Part of a small language model's weights.
Training: a variant of Muon for these matrices, 144M tokens, 4380 steps.
MLP neurons of a small language model. Each row is named by its layer, matrix (up: input weights; down: output weights) and neuron, and shows model dimensions 32-127. Each number is 500 + 40 x the weight over its row's rms, rounded and kept within 0 to 999. Numbers have three digits each.
After each neuron's rows, "fires after" lists the tokens most often just before its 100 highest values on Wikipedia text that the model never trained on; "fires before" lists the tokens most often just after its 100 highest values on Wikipedia text that the model never trained on.

L4.up610:514504554512502522488517442519435532493532500544433473581463489499553466538492522547499500473370514482553515398512499490598506569493526521468542556571532411483446421540542491518453466502548522512561461567425463549501512462448468519434486518455525521464515556514557529531468518594547497515
L4.down610:462502547473520528562539422450513528506498536424533508489502476430500555464470467526546532520580550537435527502559486522503559487518514524495522509464439562521367543551496542502488499505478525495496502506489488490499532518588593512545469457499535540478564498454479537565522565519546455492
fires after: "201", "200", "191", "199", "197", "th"
fires before: ",", ".", ".\n\n", " the", " and"

L3.up90:579510583498516466474519548484506449529462496513488530475509431505545503453457469554556511497504520496487560538475519495477488386547532525498518511449504542489505523459504483560509546438457554547453438510481497478470503500480431524484493532472529542504470491547472517530490512511574505372
L3.down90:497500523568501502499516467482477492578520493429529469500458420472546472585509474487466451520421456464512603514425478557484545455430499505561380516465577546469517460499574464452517511497527526477487464521548569444521503460446485544465541471513536409424508530494517425512475506546507551548
fires after: " ", " (", " ass"
fires before: "7", "6", "8", "5", "4", "9"

L3.up940:474545547469517491457522466528561514532515479489505553495517533465457468530520508537418467546501446535564476529479496516543450502458532543621465454560504534516484497457525523519517477523512582517472484534535504507447512423501512520471524524492575514452514504538510518494529479518490477454
L3.down940:469456499481496473506527525496526524532475609538449553522536503478506549514497551502455436434479513547492509539493490434524537469454474490510554541543484479542440497535410475503505522508519485497523484455501548424508501519495521559550499534570512456520522363515462473473504511454509519458
fires after: " ", "–", " (", "-"
fires before: "0", "1", "2", "8", "7", "6"

L4.up200:537558539508516482484577481446480538536563474500492536538502484546530512544480531539514545530480434546512545473535521545489488547429459517486452509468510490591466429492551535528493476539464490523496481501478489470552531474502550576538490426472576490485502489457480555502489511550510474442
L4.down200:467463458455534508463549445444480565519446543478460516497459498518536464589535520539506528488478556512503516467508472483502462517434504605499500503488447478464465522523489533520589488480537528473410473527528476503539509499478557507466519487475498511496532526497462464523556572478483536486
fires after: "201", " Brit", "200", " Sp", "202"
fires before: ",", ".", " and", "\n", ".\n\n", ":"

L4.up765:450548519565518491469577474437496442513504517521476456557463555474539515518526557530429500555506475497506524429503540507492541530481435576510537532441439480559516461425539529488558468508458564534552445481519496527470522430453536515494520506541489472516475524514490586549481459555403521473
L4.down765:441478480553534498535534375435596500477449524426539473479496476529466440450522491502443522512490535519467481493536486513425504591464508492496524479529491521544538488489465493541430484516469477544488495566475472464452553496565523483494481492555507454488517496521457502538478520381461510523
fires after: "198", "195", "197", "196", "199"
fires before: "),", ",", ")", "\n", " in"

L3.up140:556484536483505527469461555555482496528444506486566505448490483460546514489574542454455421542426532520468482497532555460497497504546445509500429488437528519444547548435510514535482463510497418561521491521487487510470539472496517515602473499495581561493536549420487484522488535555508472473
L3.down140:517430490393525581444534469469528488576456456455507539427503453463517458463554505518490529514508564447522507512485541503548515544502480524413440537498543482524527549532520529548538525526523436569451405557490535497513537505552528466558443525470463545463564474458539493524528516478503580495
fires after: " ", "er"
fires before: "|", "-"

L3.up644:450537537522568384536542510441456504470473529487424579488468541556517485514599455531496567544509516501446449490491563491431466486504502513488503568485514551507436507475527422572517494479450538493462497483447552513455455452486536597487483527503495542486525520457494502529532450520528549423
L3.down644:518481518527590517526473512537524456551476490445499518502483429475484502514519489482470471486518392482466477398520513490478493493508494427492558444492517516501477546478584508500502474510486500512508476553481553560500450538488469524497446481539462529530568501526459464458551603492523564547
fires after: "201", "200", "202", "198", "197"
fires before: " |", "–", "\n"

L3.up804:522531507489524559422416489513425481456497493474488552480538440484551447514491522521547492481540472457456594476532544611456472494505506525554497426542531495448499499468474536512534455465484501463422530535415569525546557505487483532438548557434446488492512593523527458495451477540428455478
L3.down804:482511492479492548534470504522565471548543564533491444482504479557448519453496462597494483458484593459573551572467491499527479509429530513498428441496508528494513496529439535536492504477459605529534478523509540449500521535601550493521579518516421457533536517443541459522497473509463532487
fires after: "1", "2", "3", "–", "4", "5"
fires before: "0", "1", "3", "4", "2", "6"

L5.up1147:542509491517434533542428487479508493504577491472555454488498473489552463566483545528477424489502522492473459513526537520557471438486437529439517535473492472555486486484456491498424496484520527506471544488475511490482476493405513439499504564551530582498412470466475490503510458526428442547
L5.down1147:513555503509508510508520491482531509516379479514495460489475505570455487529495509455471556475473484444483561515506444482520524485454526529488505516502535437416488446455461533501494522481517449512564439478444477471525517446541455440490455466406489470472503499517525508478456561555517540465
fires after: " ", " V", " Rep", " App", " −", " Conserv"
fires before: " |", ".", ",", "ican", ";"

L4.up708:542500488516460530456471525453522493582504462484461516505598463479469465546516449505464511505507491514483479455462514521546406474452559471496518447528489545501460509483533476586488462462458524398478486433432564574483523531455450525459502511503496504450495455559513493507568515472473533455
L4.down708:574479567579515537553579533566530471510529494492472447496476456520502434568440486503494507483577499470456452522497462473573525477467528562482489437522510491541551492446587488502526543464489474495568440500483486498532501527598414551518498467420544566504513472483483451537484473520506541545
fires after: " ", " ("
fires before: "0", "8", "4", "9", "2"

L3.up424:558583547561444499419442540458553464567475489526482521469456467487487440495449479533481452462506481451521529463529533462494465533495494433518579493467482488518448586446465470564511532444589511499530543499488498455477418494487470529520487552518510481492465493490460530492456505500520524498
L3.down424:513511516562476493466528529499600403536468445477453513501478449530489531462513477519442514484502449527487463537532505467580520522463542519575494456484493435478462541462421478542541489539508504514479557463526518445563439499495468482452467591500452452545511459452504466541414523488596525532
fires after: " ", " (", "–"
fires before: "2", "0", "1", "4", "3"

L3.up585:534487473534445568482496495472511461494515510482492520438450575506487459491499513454445445455579521481512516526535530568460532426488506506525439467465459538460553526474486507525422527459499449491490447493448508549512599544496517450472543538549510531502518446438494516528511522482436568489
L3.down585:506433505464451482518485489449434487489514528519466525504473520523469552505494525459377524498443497537518550551536592498531599534528512462571473538521522567457511547522508486531449568507492482423494473550386460570489552498498530439494459491521508538496418509438525562492477529466503470515
fires after: " ", " ("
fires before: ".", " |", ";", " |\n"

L3.up1100:620531558489467553504461460441490502573520486508547478479531504428495459536469484521435454483524457469544516489433464504505449483438526557520479510500492512460529505461513517579538523426493574532432500463502540507479569527465447513526457573507543528508473446545407541498475543553563548487
L3.down1100:496406501544491472477544462537434483585497517596456490513445450471462536514403494518476548493474494495479524560440561474567536482393557570538435522454497448496516529513479493494527546501456534454540493469458489458531488526566465536510477563519488435478421424513450461484445486473549507483
fires after: " "
fires before: "0", "4", "5", "9", "1"

L5.up631:494545479524526463488494489467495406510571525516490502496406537511456490445475539514456577522532486535494512523460454485407467496516482424496506448467537542491520500549461480529493451511511614535507518535550472511511514506461555408432565495397493435475569528458504543566581601545486507484
L5.down631:475542486558545453516480444444491510466559493526555557516438521518584473522510499490367474542521505547525511528542445417498516498446430460508499531583533556419485523448548397505521471485475549457493512519481563493484465490522497497542488486518466514519458427503509543552482468528501517452
fires after: "0", "2", "4", "1", "7", "3"
fires before: " ", ")", " (", " |\n", " Total"

L3.up590:432597455548557453479486537499478501484485486463553532481462509501474433465466498444554511535480531471471494519543525472449453530510467482517459480518553497543491433531520472511482509471411430439491494523534544542518447561464461542407522455454536542476529533494458474437534483547535547438
L3.down590:489460555508534499533453451475543431572521548512516519467465520462573476568459490474538568478522515491566439497558493410520563577429490478492594509532481470526458487473472427537479503487460529506463490523546469571436554510555470524446476459491461553489455519515475529486472578472565512507
fires after: " ", "–", "-", "0"
fires before: " |", "-", " -", "–", "1", "\n"

L3.up906:465517489555537492466503457479484520512521460524510529531468561490439498494428516520540427549577504512497530453526499486459520419485443536481499535471494483394488521453532452561523516495505428557565504591490508524436527469520435492481522514461448483547517523509504509561551492540515493544
L3.down906:423518524474506493511513419471570497532526456487514560497500431434478442487471466531440495493490476601488524439493514488488494524486503480450579479450463512453543605512465470501511540515481517559477502603461510539470520492465483496443479573481464461499494495531462508485486503463421494465
fires after: " ", " soc", " ("
fires before: "9", "8", " C", "7"

L3.up121:500478525555503531532416489550499492520494526391499588430464452511562534463533428517456498454466484511509442432481480532494475430520538483539481502468493507469488554469484490488504498495497550493562545448571490529480524427554426554515503513423522571486524474439520503567452578523456493484
L3.down121:503523542480511589492531533481526512533452498497563488534445509506516521517520458509396501435488436517516457559498535511492474468470508537454534538443447546498489484456501457414476526516549518502525555533505600502444471506566515535528488490502510560441497433495534525506544528479517514522
fires after: " ", " (", " ra"
fires before: "-", "0", "4", "3", "5", "9"

L3.up910:556586475539494522478439509517491422542456530504527523490451492496493456512436499528455518468527478505551532502504410528482428498482491506552475514547513525479509513502535471613491458404461537496529450481467554592445511485504386446529575524489528506500501472527500546485501507554495518451
L3.down910:504458536493535547464499519503584521526491451444488526517466463462496501533471477482504476468525547428528494489456510565456480429464517520527412446467490535473568484526516497499550477484513546533533516486513554442545483414550459600528571473488476498456503511488560435460488553500521575511
fires after: " "
fires before: "0", "4", "8", "5", "1", "6"

L3.up184:451516417505453423533536486484554542531463544477558532492467582511515478454511459582496511527556519434615544548530508416548446503510557553530467480471477545588507521586501530490471417508479493458523477458461522477491548490511532552490451539510484416486519507400481495520490499436482517483
L3.down184:461555524476516443499503529500459505411473540402432504537452467559469471510469558502495507471592476509486455483518449543456501463491477415523565503511476501486474449501546510515498478548482507585565537537539536518528582459493440491481435566570559548487496519536583440461473491498558448550
fires after: " ", "0", "–", " v"
fires before: "0", "1", "2", "199", "9", "ution"

L3.up9:462522490475485509428518466452528507559488413465511463546522362461489505488526561500518529562471534525481483575558537514455433458518547465527444467504425579461529523480500504501514502583463559496500508470486595475561455486422422572569388444451551501533516579517574466489516530477470453543
L3.down9:526460452453503473471504567454531458560515521512561542475447464563487435499512558521554488500441493471477495475482407523528507526565505506538439510568526562531562498468549538493463479474594497512464470543519514516590497471444466488463433546559473495442461497469516484531442529524549532574
fires after: " ", "|", " (", "5", "4"
fires before: "6", "5", "7", "200", "16"

L4.up883:470485502539467512593519532463512474461520546510510509535461599518530496480447547549434537506478504503464572540509490496539537571419419489509594593527495500535496440523465599489483499452461512492464513452475479479498489475468507482397515463498440511502456462433509518519491488514474451454
L4.down883:502392503479454534513478492505475461582489420557465513463515512494395486483519508508506426505520529472513479464520501509550535518538460459471473503509480468509514527553506461518543500512449440447522495517508421517540537533471468439466469500489569573465542533429463413487545477475509483506
fires after: "0", "9", "8", "7", "6"
fires before: ".", " |", "%", "'", " |\n"

L4.up480:478505444477517512518443524476475481508437462503454438481500463466544484441482598455500544507506485466556456498466530440464474580497459553417528482543570525593399464538557495474541553570480489450510473500430538508519458433489501518430497458498506465498511484509502505465495535535587473497
L4.down480:501430513492527440464461492538513505528503438473515503502425515479477469485584509487515557520434512516497546452548507475516511452551537490514488514584489453454493548509493503474476457450558555461532531440517528504523540507524552533483457544521546532507501582501451467517469569475506483511
fires after: "198", "202", "199", "188", " air", "201"
fires before: "–", ")\n", ")", ".", "raft", "),"

L3.up1063:451573449534525507435414537409427536498521508475517581479534489410567514509463560479527505438505461483527446409503514523482510507508453549427479504558501468509452500492491515533443505519528487514516547456506504468548517512531524458462503509496459489484511439485464492497446483552483522544
L3.down1063:454469464516488543470567472490543494449516434467464459504543489513482499502544518552427533424448479507495474456556518436469477517513542564544504434472436543537438474485454548532434479474437478600529464453526447447479433488460520494502456432507471549462591508403496451501429512488536496527
fires after: "\n", "W", "2", "-", "4"
fires before: " ", " /", " In", " Suc"

L3.up1022:556467456474493481450451496497528561598531530562514520521529503504512559538460499536518497447529452555501471510505473589538497439530440506422468520504509499542457494523532538499515531540558401470491474482487479511485539468577484513493553460510537502533468561483468550426513477494553525506
L3.down1022:491411480516465509480492543467539524499439480499515460544520466458521599510505526514403521542456546462506455507552477537507563474427512482489430570549525525520559604486610516451516466490499478509507460479490427538474434546462516463512522433500470500436505527591474510544476435499460533504
fires after: " ", " ("
fires before: "9", "8", "0", "4", "1", "7"

L4.up324:502592441540536537575512631490510516487483537527457449460514468457477433470469505491526505555470433495445520475487470448472515586525540480490482428468514541496481554534530555512408544418485507546479447501505533499556501548513431480540461486465561596556484575506493477522522461533553435487
L4.down324:463520504445520473520517474472428509479515524495453524508553481560518514489464489505495487533478532490485445493570604481475490492533565491497534530483475524487584491453533588497470601544445493506497484451536438492509588495438519507446509448527532526593474464488499514487555492434503429557
fires after: " ", " (", " s", " h"
fires before: "–", " |", "m", "ming"

L3.up939:519467492512518577491505490511434425468468553503561527474525509530530560502534508534463562460500483446589548473482525563508470483480489544552500467506606476506510475498499526517499409474542515510487496484489409502435587521443475505476536502465562529507488407537409489481406531482489447476
L3.down939:432495497456455566429559463523488556479552492452514475385511449478528478504493436477513508493530510477509536486496496523497504478501534510436441462513518473465483536477441512433535573391443493521497442540456462541480597559551439490518519391491516499489401503526484449540483510502520500447
fires after: " ", " (", "–"
fires before: "8", "6", "0", "9", "1"

L3.up256:560543494496484463471533535465458434470450471532478483482485466442495508507470459553499499565517479512497496527488543552470458482550477478483454518456487520473529567538495485506514549455554558457430566465448507452483491484454451520507520376463476538465485548512454524508438499417524547462
L3.down256:513483449520455504511490620559589508416515550462524490467509398503449508465499502484402518476467425473446486472503548438620519510467538480475512541531439484532493475488511516529528495535536497545543521561545537507456472576447407532460445539567532437494429469512487491530503531481486469483
fires after: " ", "-", " the", "."
fires before: "6", "7", "5", "us", "ation", "8"

L3.up653:553537425561555535488540573525552430473484398505555478511560423506529462488545403548526489540449499517542475429501454504490526526572494571539478504523548511523507498585432491465517480505430400491500502522510544543605508549479458555449535568466486508447520459500492516496466546441475511488
L3.down653:529522497465505472485485447504547510540480614450532453505499554575495492548476461459464454515505509508504522555488474472515491520620545462543495433578468489534568496535527482464468500510517481464555559484454510543508498535454504508501512506490442535568500502495510530546521471500543513524
fires after: " ", "–", "0", "w", " (", " w"
fires before: "1", "0", "2", "ane"

L3.up403:483579487545513501492447460453553493578471519500561555522518528498455520483437421461427439478565518478551452492551529486417568469468450529482435516461503481510413536487473499520526455442489515487483403501504522505477512446459466507495507543444539478516485489499438588522551478512499556488
L3.down403:502466471541450520508543523566523458435515512495483474425503525519452552470492502477538551558491533520387506486489522511471553482449522506558466462485477554506492475532535518423457493470507472522485498384416434470529536480481482514536555470592502485502507528507453525537494558434458468527
fires after: " ", "–", " (", " Cap", "-"
fires before: "0", "1", "2", "3", "9"

L5.up385:514547394575450433540517517470513486507538516446485514591489482548581424501469586452506526415462509463502550479510440432515476448513474506519446507515515508463566508534455494512405506526510519535473547521505483527537536571444510526509485497535532545470499480471434506517434586519531516513
L5.down385:411411449503510455485503523495513518524528494512398483441460490518530505498544454434512491491462474466516537485538477471513543462478491508482532487517543480436472414503470548564462512524499522429543502521466478468521458464506533538513477451507462501572426480398470576435462529525468483494
fires after: " ", "urn"
fires before: " |", ",", ".", "–"

L4.up1070:480508507555511483482515484464483422531519511486516553500516558500479519526529521485441540483554430670489506584467509435472455503435514544517455489537447492514561586486497469525525598459500497515474518508497479494436547485527505545459493514482473475572519508506507477533487500543475525478
L4.down1070:444435510516533543550533445526470489510451501512525535480485488483502525515520474514473477561469530569372528486563536493582559450523476512538487467530525505525522510434480493550465561477462585538481533555522482448472545575490516474612485548523502407501464492565496555467496528494426442499
fires after: "2", "3", "1", "0", "4", ","
fires before: " ", " |", " ."

L3.up289:527518526503503506476497479503509463521537439533447478487488526451527497532521498506518499467475515480490478474557556492480466462538353545441506517406470511513466522560506501504589575491446453508543506566449484487456530493512461556538553510483528461513489564601541464501490515507564490462
L3.down289:511467502462538502464548518430505493491532456596520480484524440526533439499516517483442461482390548506493531511475552518531527485453520544496526422487537435440503556557562547507500583511499480573508494570464437502513420561472506499502504547474526426564485526597487472468476473516563512498
fires after: " ", " (", "–"
fires before: "9", "8", "7", "6"

L3.up872:536521511484515448491511545504501439456444518518514478493536522540475456461469407570488457516521470495546544541476494512409489453523552527477422533473452525528542525487488506479507567534475553466429392541497487487495549491466463551561492491474520516510528545505492500484476461432457516429
L3.down872:510451474488475463476457508573506472565522517463430546550495477567493514496492530392505500500490522481520566580502532423533465498476562458496546500587596502543501460537499514419467425529511538570535489466452539481482491533476566501491463462472488433486479494474528459526515495599491522562
fires after: " ", " (", "18"
fires before: "6", "7", "8", "0", "5", "1"

L4.up702:509545451518543493447498513491454507580580449520495516526496459479517506533532541510513509544577478516542474467504510574512501576483512508478543507519534522551474515514597487516507470537513517502505501510491471623524514434505491471469559524537529439524497513476566500539597520501487455471
L4.down702:471561487563551453547544544529546533546484503546513444505460554492494513492475486423539496531450544494472479492489473603542563518438471466514496554505464498512494493503444459510481432443481535472490508412480500503526529462521582512521554528550504454399490553566471517501432516476454548518
fires after: " At", " in", "2", "0", "4", "1"
fires before: " ", "ury", "end", "ant", ":", "as"

L3.up193:465553402509408489533513507523532535466554578483553455479563541542486433500507516497496450490494501480456510514495468462471438429518421478514505517496500577466414511483483480507525448552501413445569560477509502467511520415496408478441535488484469540445502488473456450479510583525514496454
L3.down193:516471526506494457480502463525565524464416498463550419552538522539531521473569475435449443434510498427500528465471516491543520514495474475420459502487570498451531427533458460505546492491489502489546470505479502525535479407556497458552449472530603550502462503526530502519429545530470509521
fires after: " ", " ("
fires before: " |", ";", ",", "–", " |\n", "."

L3.up59:507529480502466507504512448490463551467503512511536440503454533508487485528530466464508468531476484547529476455461523525505436522511491531514575459410495483554454532489565492531439450531445543502524464428379539558549459452496583511509542474526523505464447540526545591546572525496497474471
L3.down59:487442526486531456491508535501496380537513519475425584449499519497554500479495565534519594588542492479531562461535483461566528414449525537466547502498447532445518526529497481436523495459497504508492472539524489512463546537526540599486435510446488523527546424548469480461507495485562525482
fires after: "201", "200", "195", "199", "198", "197"
fires before: " |", ",", ")", "),", ".\n\n", "."

L4.up157:482465493550440521499453523453521516481553498521551502404466504513577465491502545474512461518573577519515451555450458487377427459493489577464500442498493548453547514473504478524504482403506445515485493456457500466421494479508512402445471481427480493500489574570478542554477518482533497483
L4.down157:484477549508491518538542519514537474484467449496507540480541523521481489504519510496483498494522584563467574461555543544504477542567446496504482495491511436491400556482527549445495528548487537521496482587526436464455559491526509614529541470445480464473484562525537552528498491464484559514
fires after: " ", " |", " r"
fires before: " ", "|", " Sw", " |", " |\n\n"

L3.up41:521516492566519513542553500493568501485553462469471552486576512531469444453417535515529547550500546487526471513542505437519530484472494504558436490442475494500454478469564456519543458516481502551505413504433583563486458505479543523522470427556466460453580572526516481543590562537519518555
L3.down41:504546557477551490479466484546526440494536513461409605517423491464486492501540486546448457512532463523508438462492475447515451461504465518457489481566476581487523534502516430554489485584515463482478479586486474531481517482527501515568534523513515516458516542542462482547471527515406505466
fires after: "201", "202", "200", "198"
fires before: " |", "\n", "–"

L3.up321:513521478470537516442533540450467529479544501520537579559485516565539504457463480485518494550529425516505475410474477473478493543466520492518450540491516529449436486516472452544496496563507454445513457544508492495503486435478474552522592490521505536438485622504518544496460530504539520487
L3.down321:508493515508498495472561491472519547531491451450451545498464504502577484487427443542531522471500470533528552495515546458468482542494533549447499512537500462497514539457475549534539524483500538521471489477460505506504442507503515500448428495395514475584601449539506507520482486527545499458
fires after: "200", "196", "199", "197", "201", "202"
fires before: ".", ",", ")", " and", ".\n\n", ")\n"

L4.up1092:505467443459498482519531579498539471418518515481495609530513517524532440541441526539490518512542493506532526523528518501510452474524457478494517538507518525502509517487493492470597500471552516466489448536432517485497586455576463519542559517486457622513483421527498530451446448476513518454
L4.down1092:499461505494466471416521543476510470524489513480441519440499566525561522589484513465475543497564477472532536501476463477519561459444492457395464519553532492466523493483465512445491453416507412476545466434493495507506487551532544467547525506502455549483519422502472475540484480493446518467
fires after: " ", ",", ".", " $"
fires before: ".", ",", " |", "–", "00"

L4.up186:556517506529587555505492490464475495527482440503516485560550426479563514498503537495485538463540509513494518491578515544522482465506459502474473459439517452533513515532468495542574471503494554495491559518514511511491445459483443384480533460437471467556554537480591471495521413477496408514
L4.down186:511470483474459478531401505485476512478489477536475507459539501523498520507489552443505530445482502520438449511546470552480451502550479488501427492538530465533577522486505498475570481544499421524476507531523494523482489458425517562563447538481503552519511471564556393523519510496537505522
fires after: " ", "–", " ent", "-"
fires before: "4", "6", "7", "8", "ceeded", "ific"

L4.up471:476505532526442517523531417424401470514457531450500584515494477503490497528523471516473487542490520516430563485547543485551537470505604549508478544550431531569528532508460479498523495490502584482476542535554460540462509514488462498502477485459522494500485455518495532520477498531411455521
L4.down471:521567535491502613515460535457552453513433524520520543507518538583499508465462539425554485476520436478487476514476504505427538506526554569539538465481525452490543550478547499479538506477466493504470440446487451498534470517434461492559500548452530545528507533478469521462492439489484455495
fires after: " K", ")", "4", "6", "9", "7"
fires before: " |", " a", "ington", "a", " |\n"

L3.up291:408500501528442543498523514400524482483461507529554498514505531531459490489553536488511424464531477522445518532489583502466537481492484538539428469542526527440520443398436498551474447482437489481479516471448552496513487525469530509504508512557477513507478518446424476565462566470495545526
L3.down291:478459463445485429498545510500483523529514560493433464532503522564462490561533477430433481362439501443390508541499498449577462517518542511532472563487493479435453506583486463531490502506467486478521473509496557542579487409494494446493518510491532509531450471478536475449410507523445491502
fires after: " ", " e"
fires before: " |", " |\n", "–", "th", ";", "."

L3.up416:460450516583557447492515557436408470540500489527493502508496531457552523526448477523459569478510496530594496488442411487504477535482538477547450547483505529431455501511548443471484520469419543515533490406498463527525490493509523530526448490460532522535470515451515551483603456483519532462
L3.down416:481433440433489492504588471526499517423489495473497543483503473557413502492523577500399494483528488444392524508506576446542466548498412444514521427476448483534412453543413506517501432522506479524503497582473576521550514466464536522536539494540490518477459484516515432521438523523477553470
fires after: ".", "198", "196", "199", "200"
fires before: " |", ",", "),", ")", "\n", "%"

L3.up467:469497477464487536484467514516414469557514451475506439555498376490546492493524538491514478476540511448523495498551505475524449550465487516489545527425602454536452426426541470532494487429458480452488503482461517611483534492459510481409501486527515473431431496551504549424538426489512469481
L3.down467:410535475540547467504529434555537474601511482414535547403509467559507485510542485425531456480424440503587421564487562495503544479519505529590470502519478493475452446563486535561493510526498467543461495534500507465458430474517562537465506465530502459537548534486478535500473566494467490565
fires after: "–", "199", "200", "202", "198"
fires before: " |", ":", "),", ")\n", "–", " season"

L5.up591:549453504467423520479429515502479563553469504502443436520473516475520502513416501534577499538440463487493592467467511500513472587468470553505502540557488460561463494509550563557498476503567494491410561526443484473491526458473429462487522524408442483512404480428511530470437541567451491534
L5.down591:443499451496497454483506495494499510552453534470582478572479521484527531464577484502578588496414492534417512494478488465515495458483478466571523526436527462453497498494492513473556479574515525466581495545467532517587543464472538480448485538548569541504533515554432434559446461498461542499
fires after: " in", "In", " In", " For", " Academ"
fires before: " ", " of", ","

L4.up971:518499433540458538511549480375465529482519554485499524521485533529476494496478468529546527498446446501493520508457507563473428507485546479512490551577494467515448551531471543491523520466514506530494540417451504491515507533468510473501552461561503534506484457537484501555532450532511572450
L4.down971:558432497499459541532528546468497527456519446553462504492548504528486474546459437461523474474523580505515476483520425492563541417527527455503476577545510475449435524475513485534554572493534474528562556504415457573441545562566462506484477496482498484461466493500477538483469524452461500502
fires after: "9", "8", "7", "6", "10", "12"
fires before: " |", ".", "–", "'", " |\n", "%"

L3.up884:517619534618448573483509548527478459491526467442496495497521495436471398464527510478526500456500429470507528540478503524436481390553548471537486445500423562487497571466459506532461505521441473464442521494545505532441463556480511487501515482547468506529523520485490445555500586539548476467
L3.down884:552434522511531482457499478458567457456532547487459451481477512462530502587589501458551473422467486497489509508532544435533545475470450509477520468516555516535519453481543556446450518433476488494473544498524415467506386492492513477477486470458457581577476430533469427510478469444518471494
fires after: "3", "2", "1", "0", "4"
fires before: "1", "0", "2", "6", "3"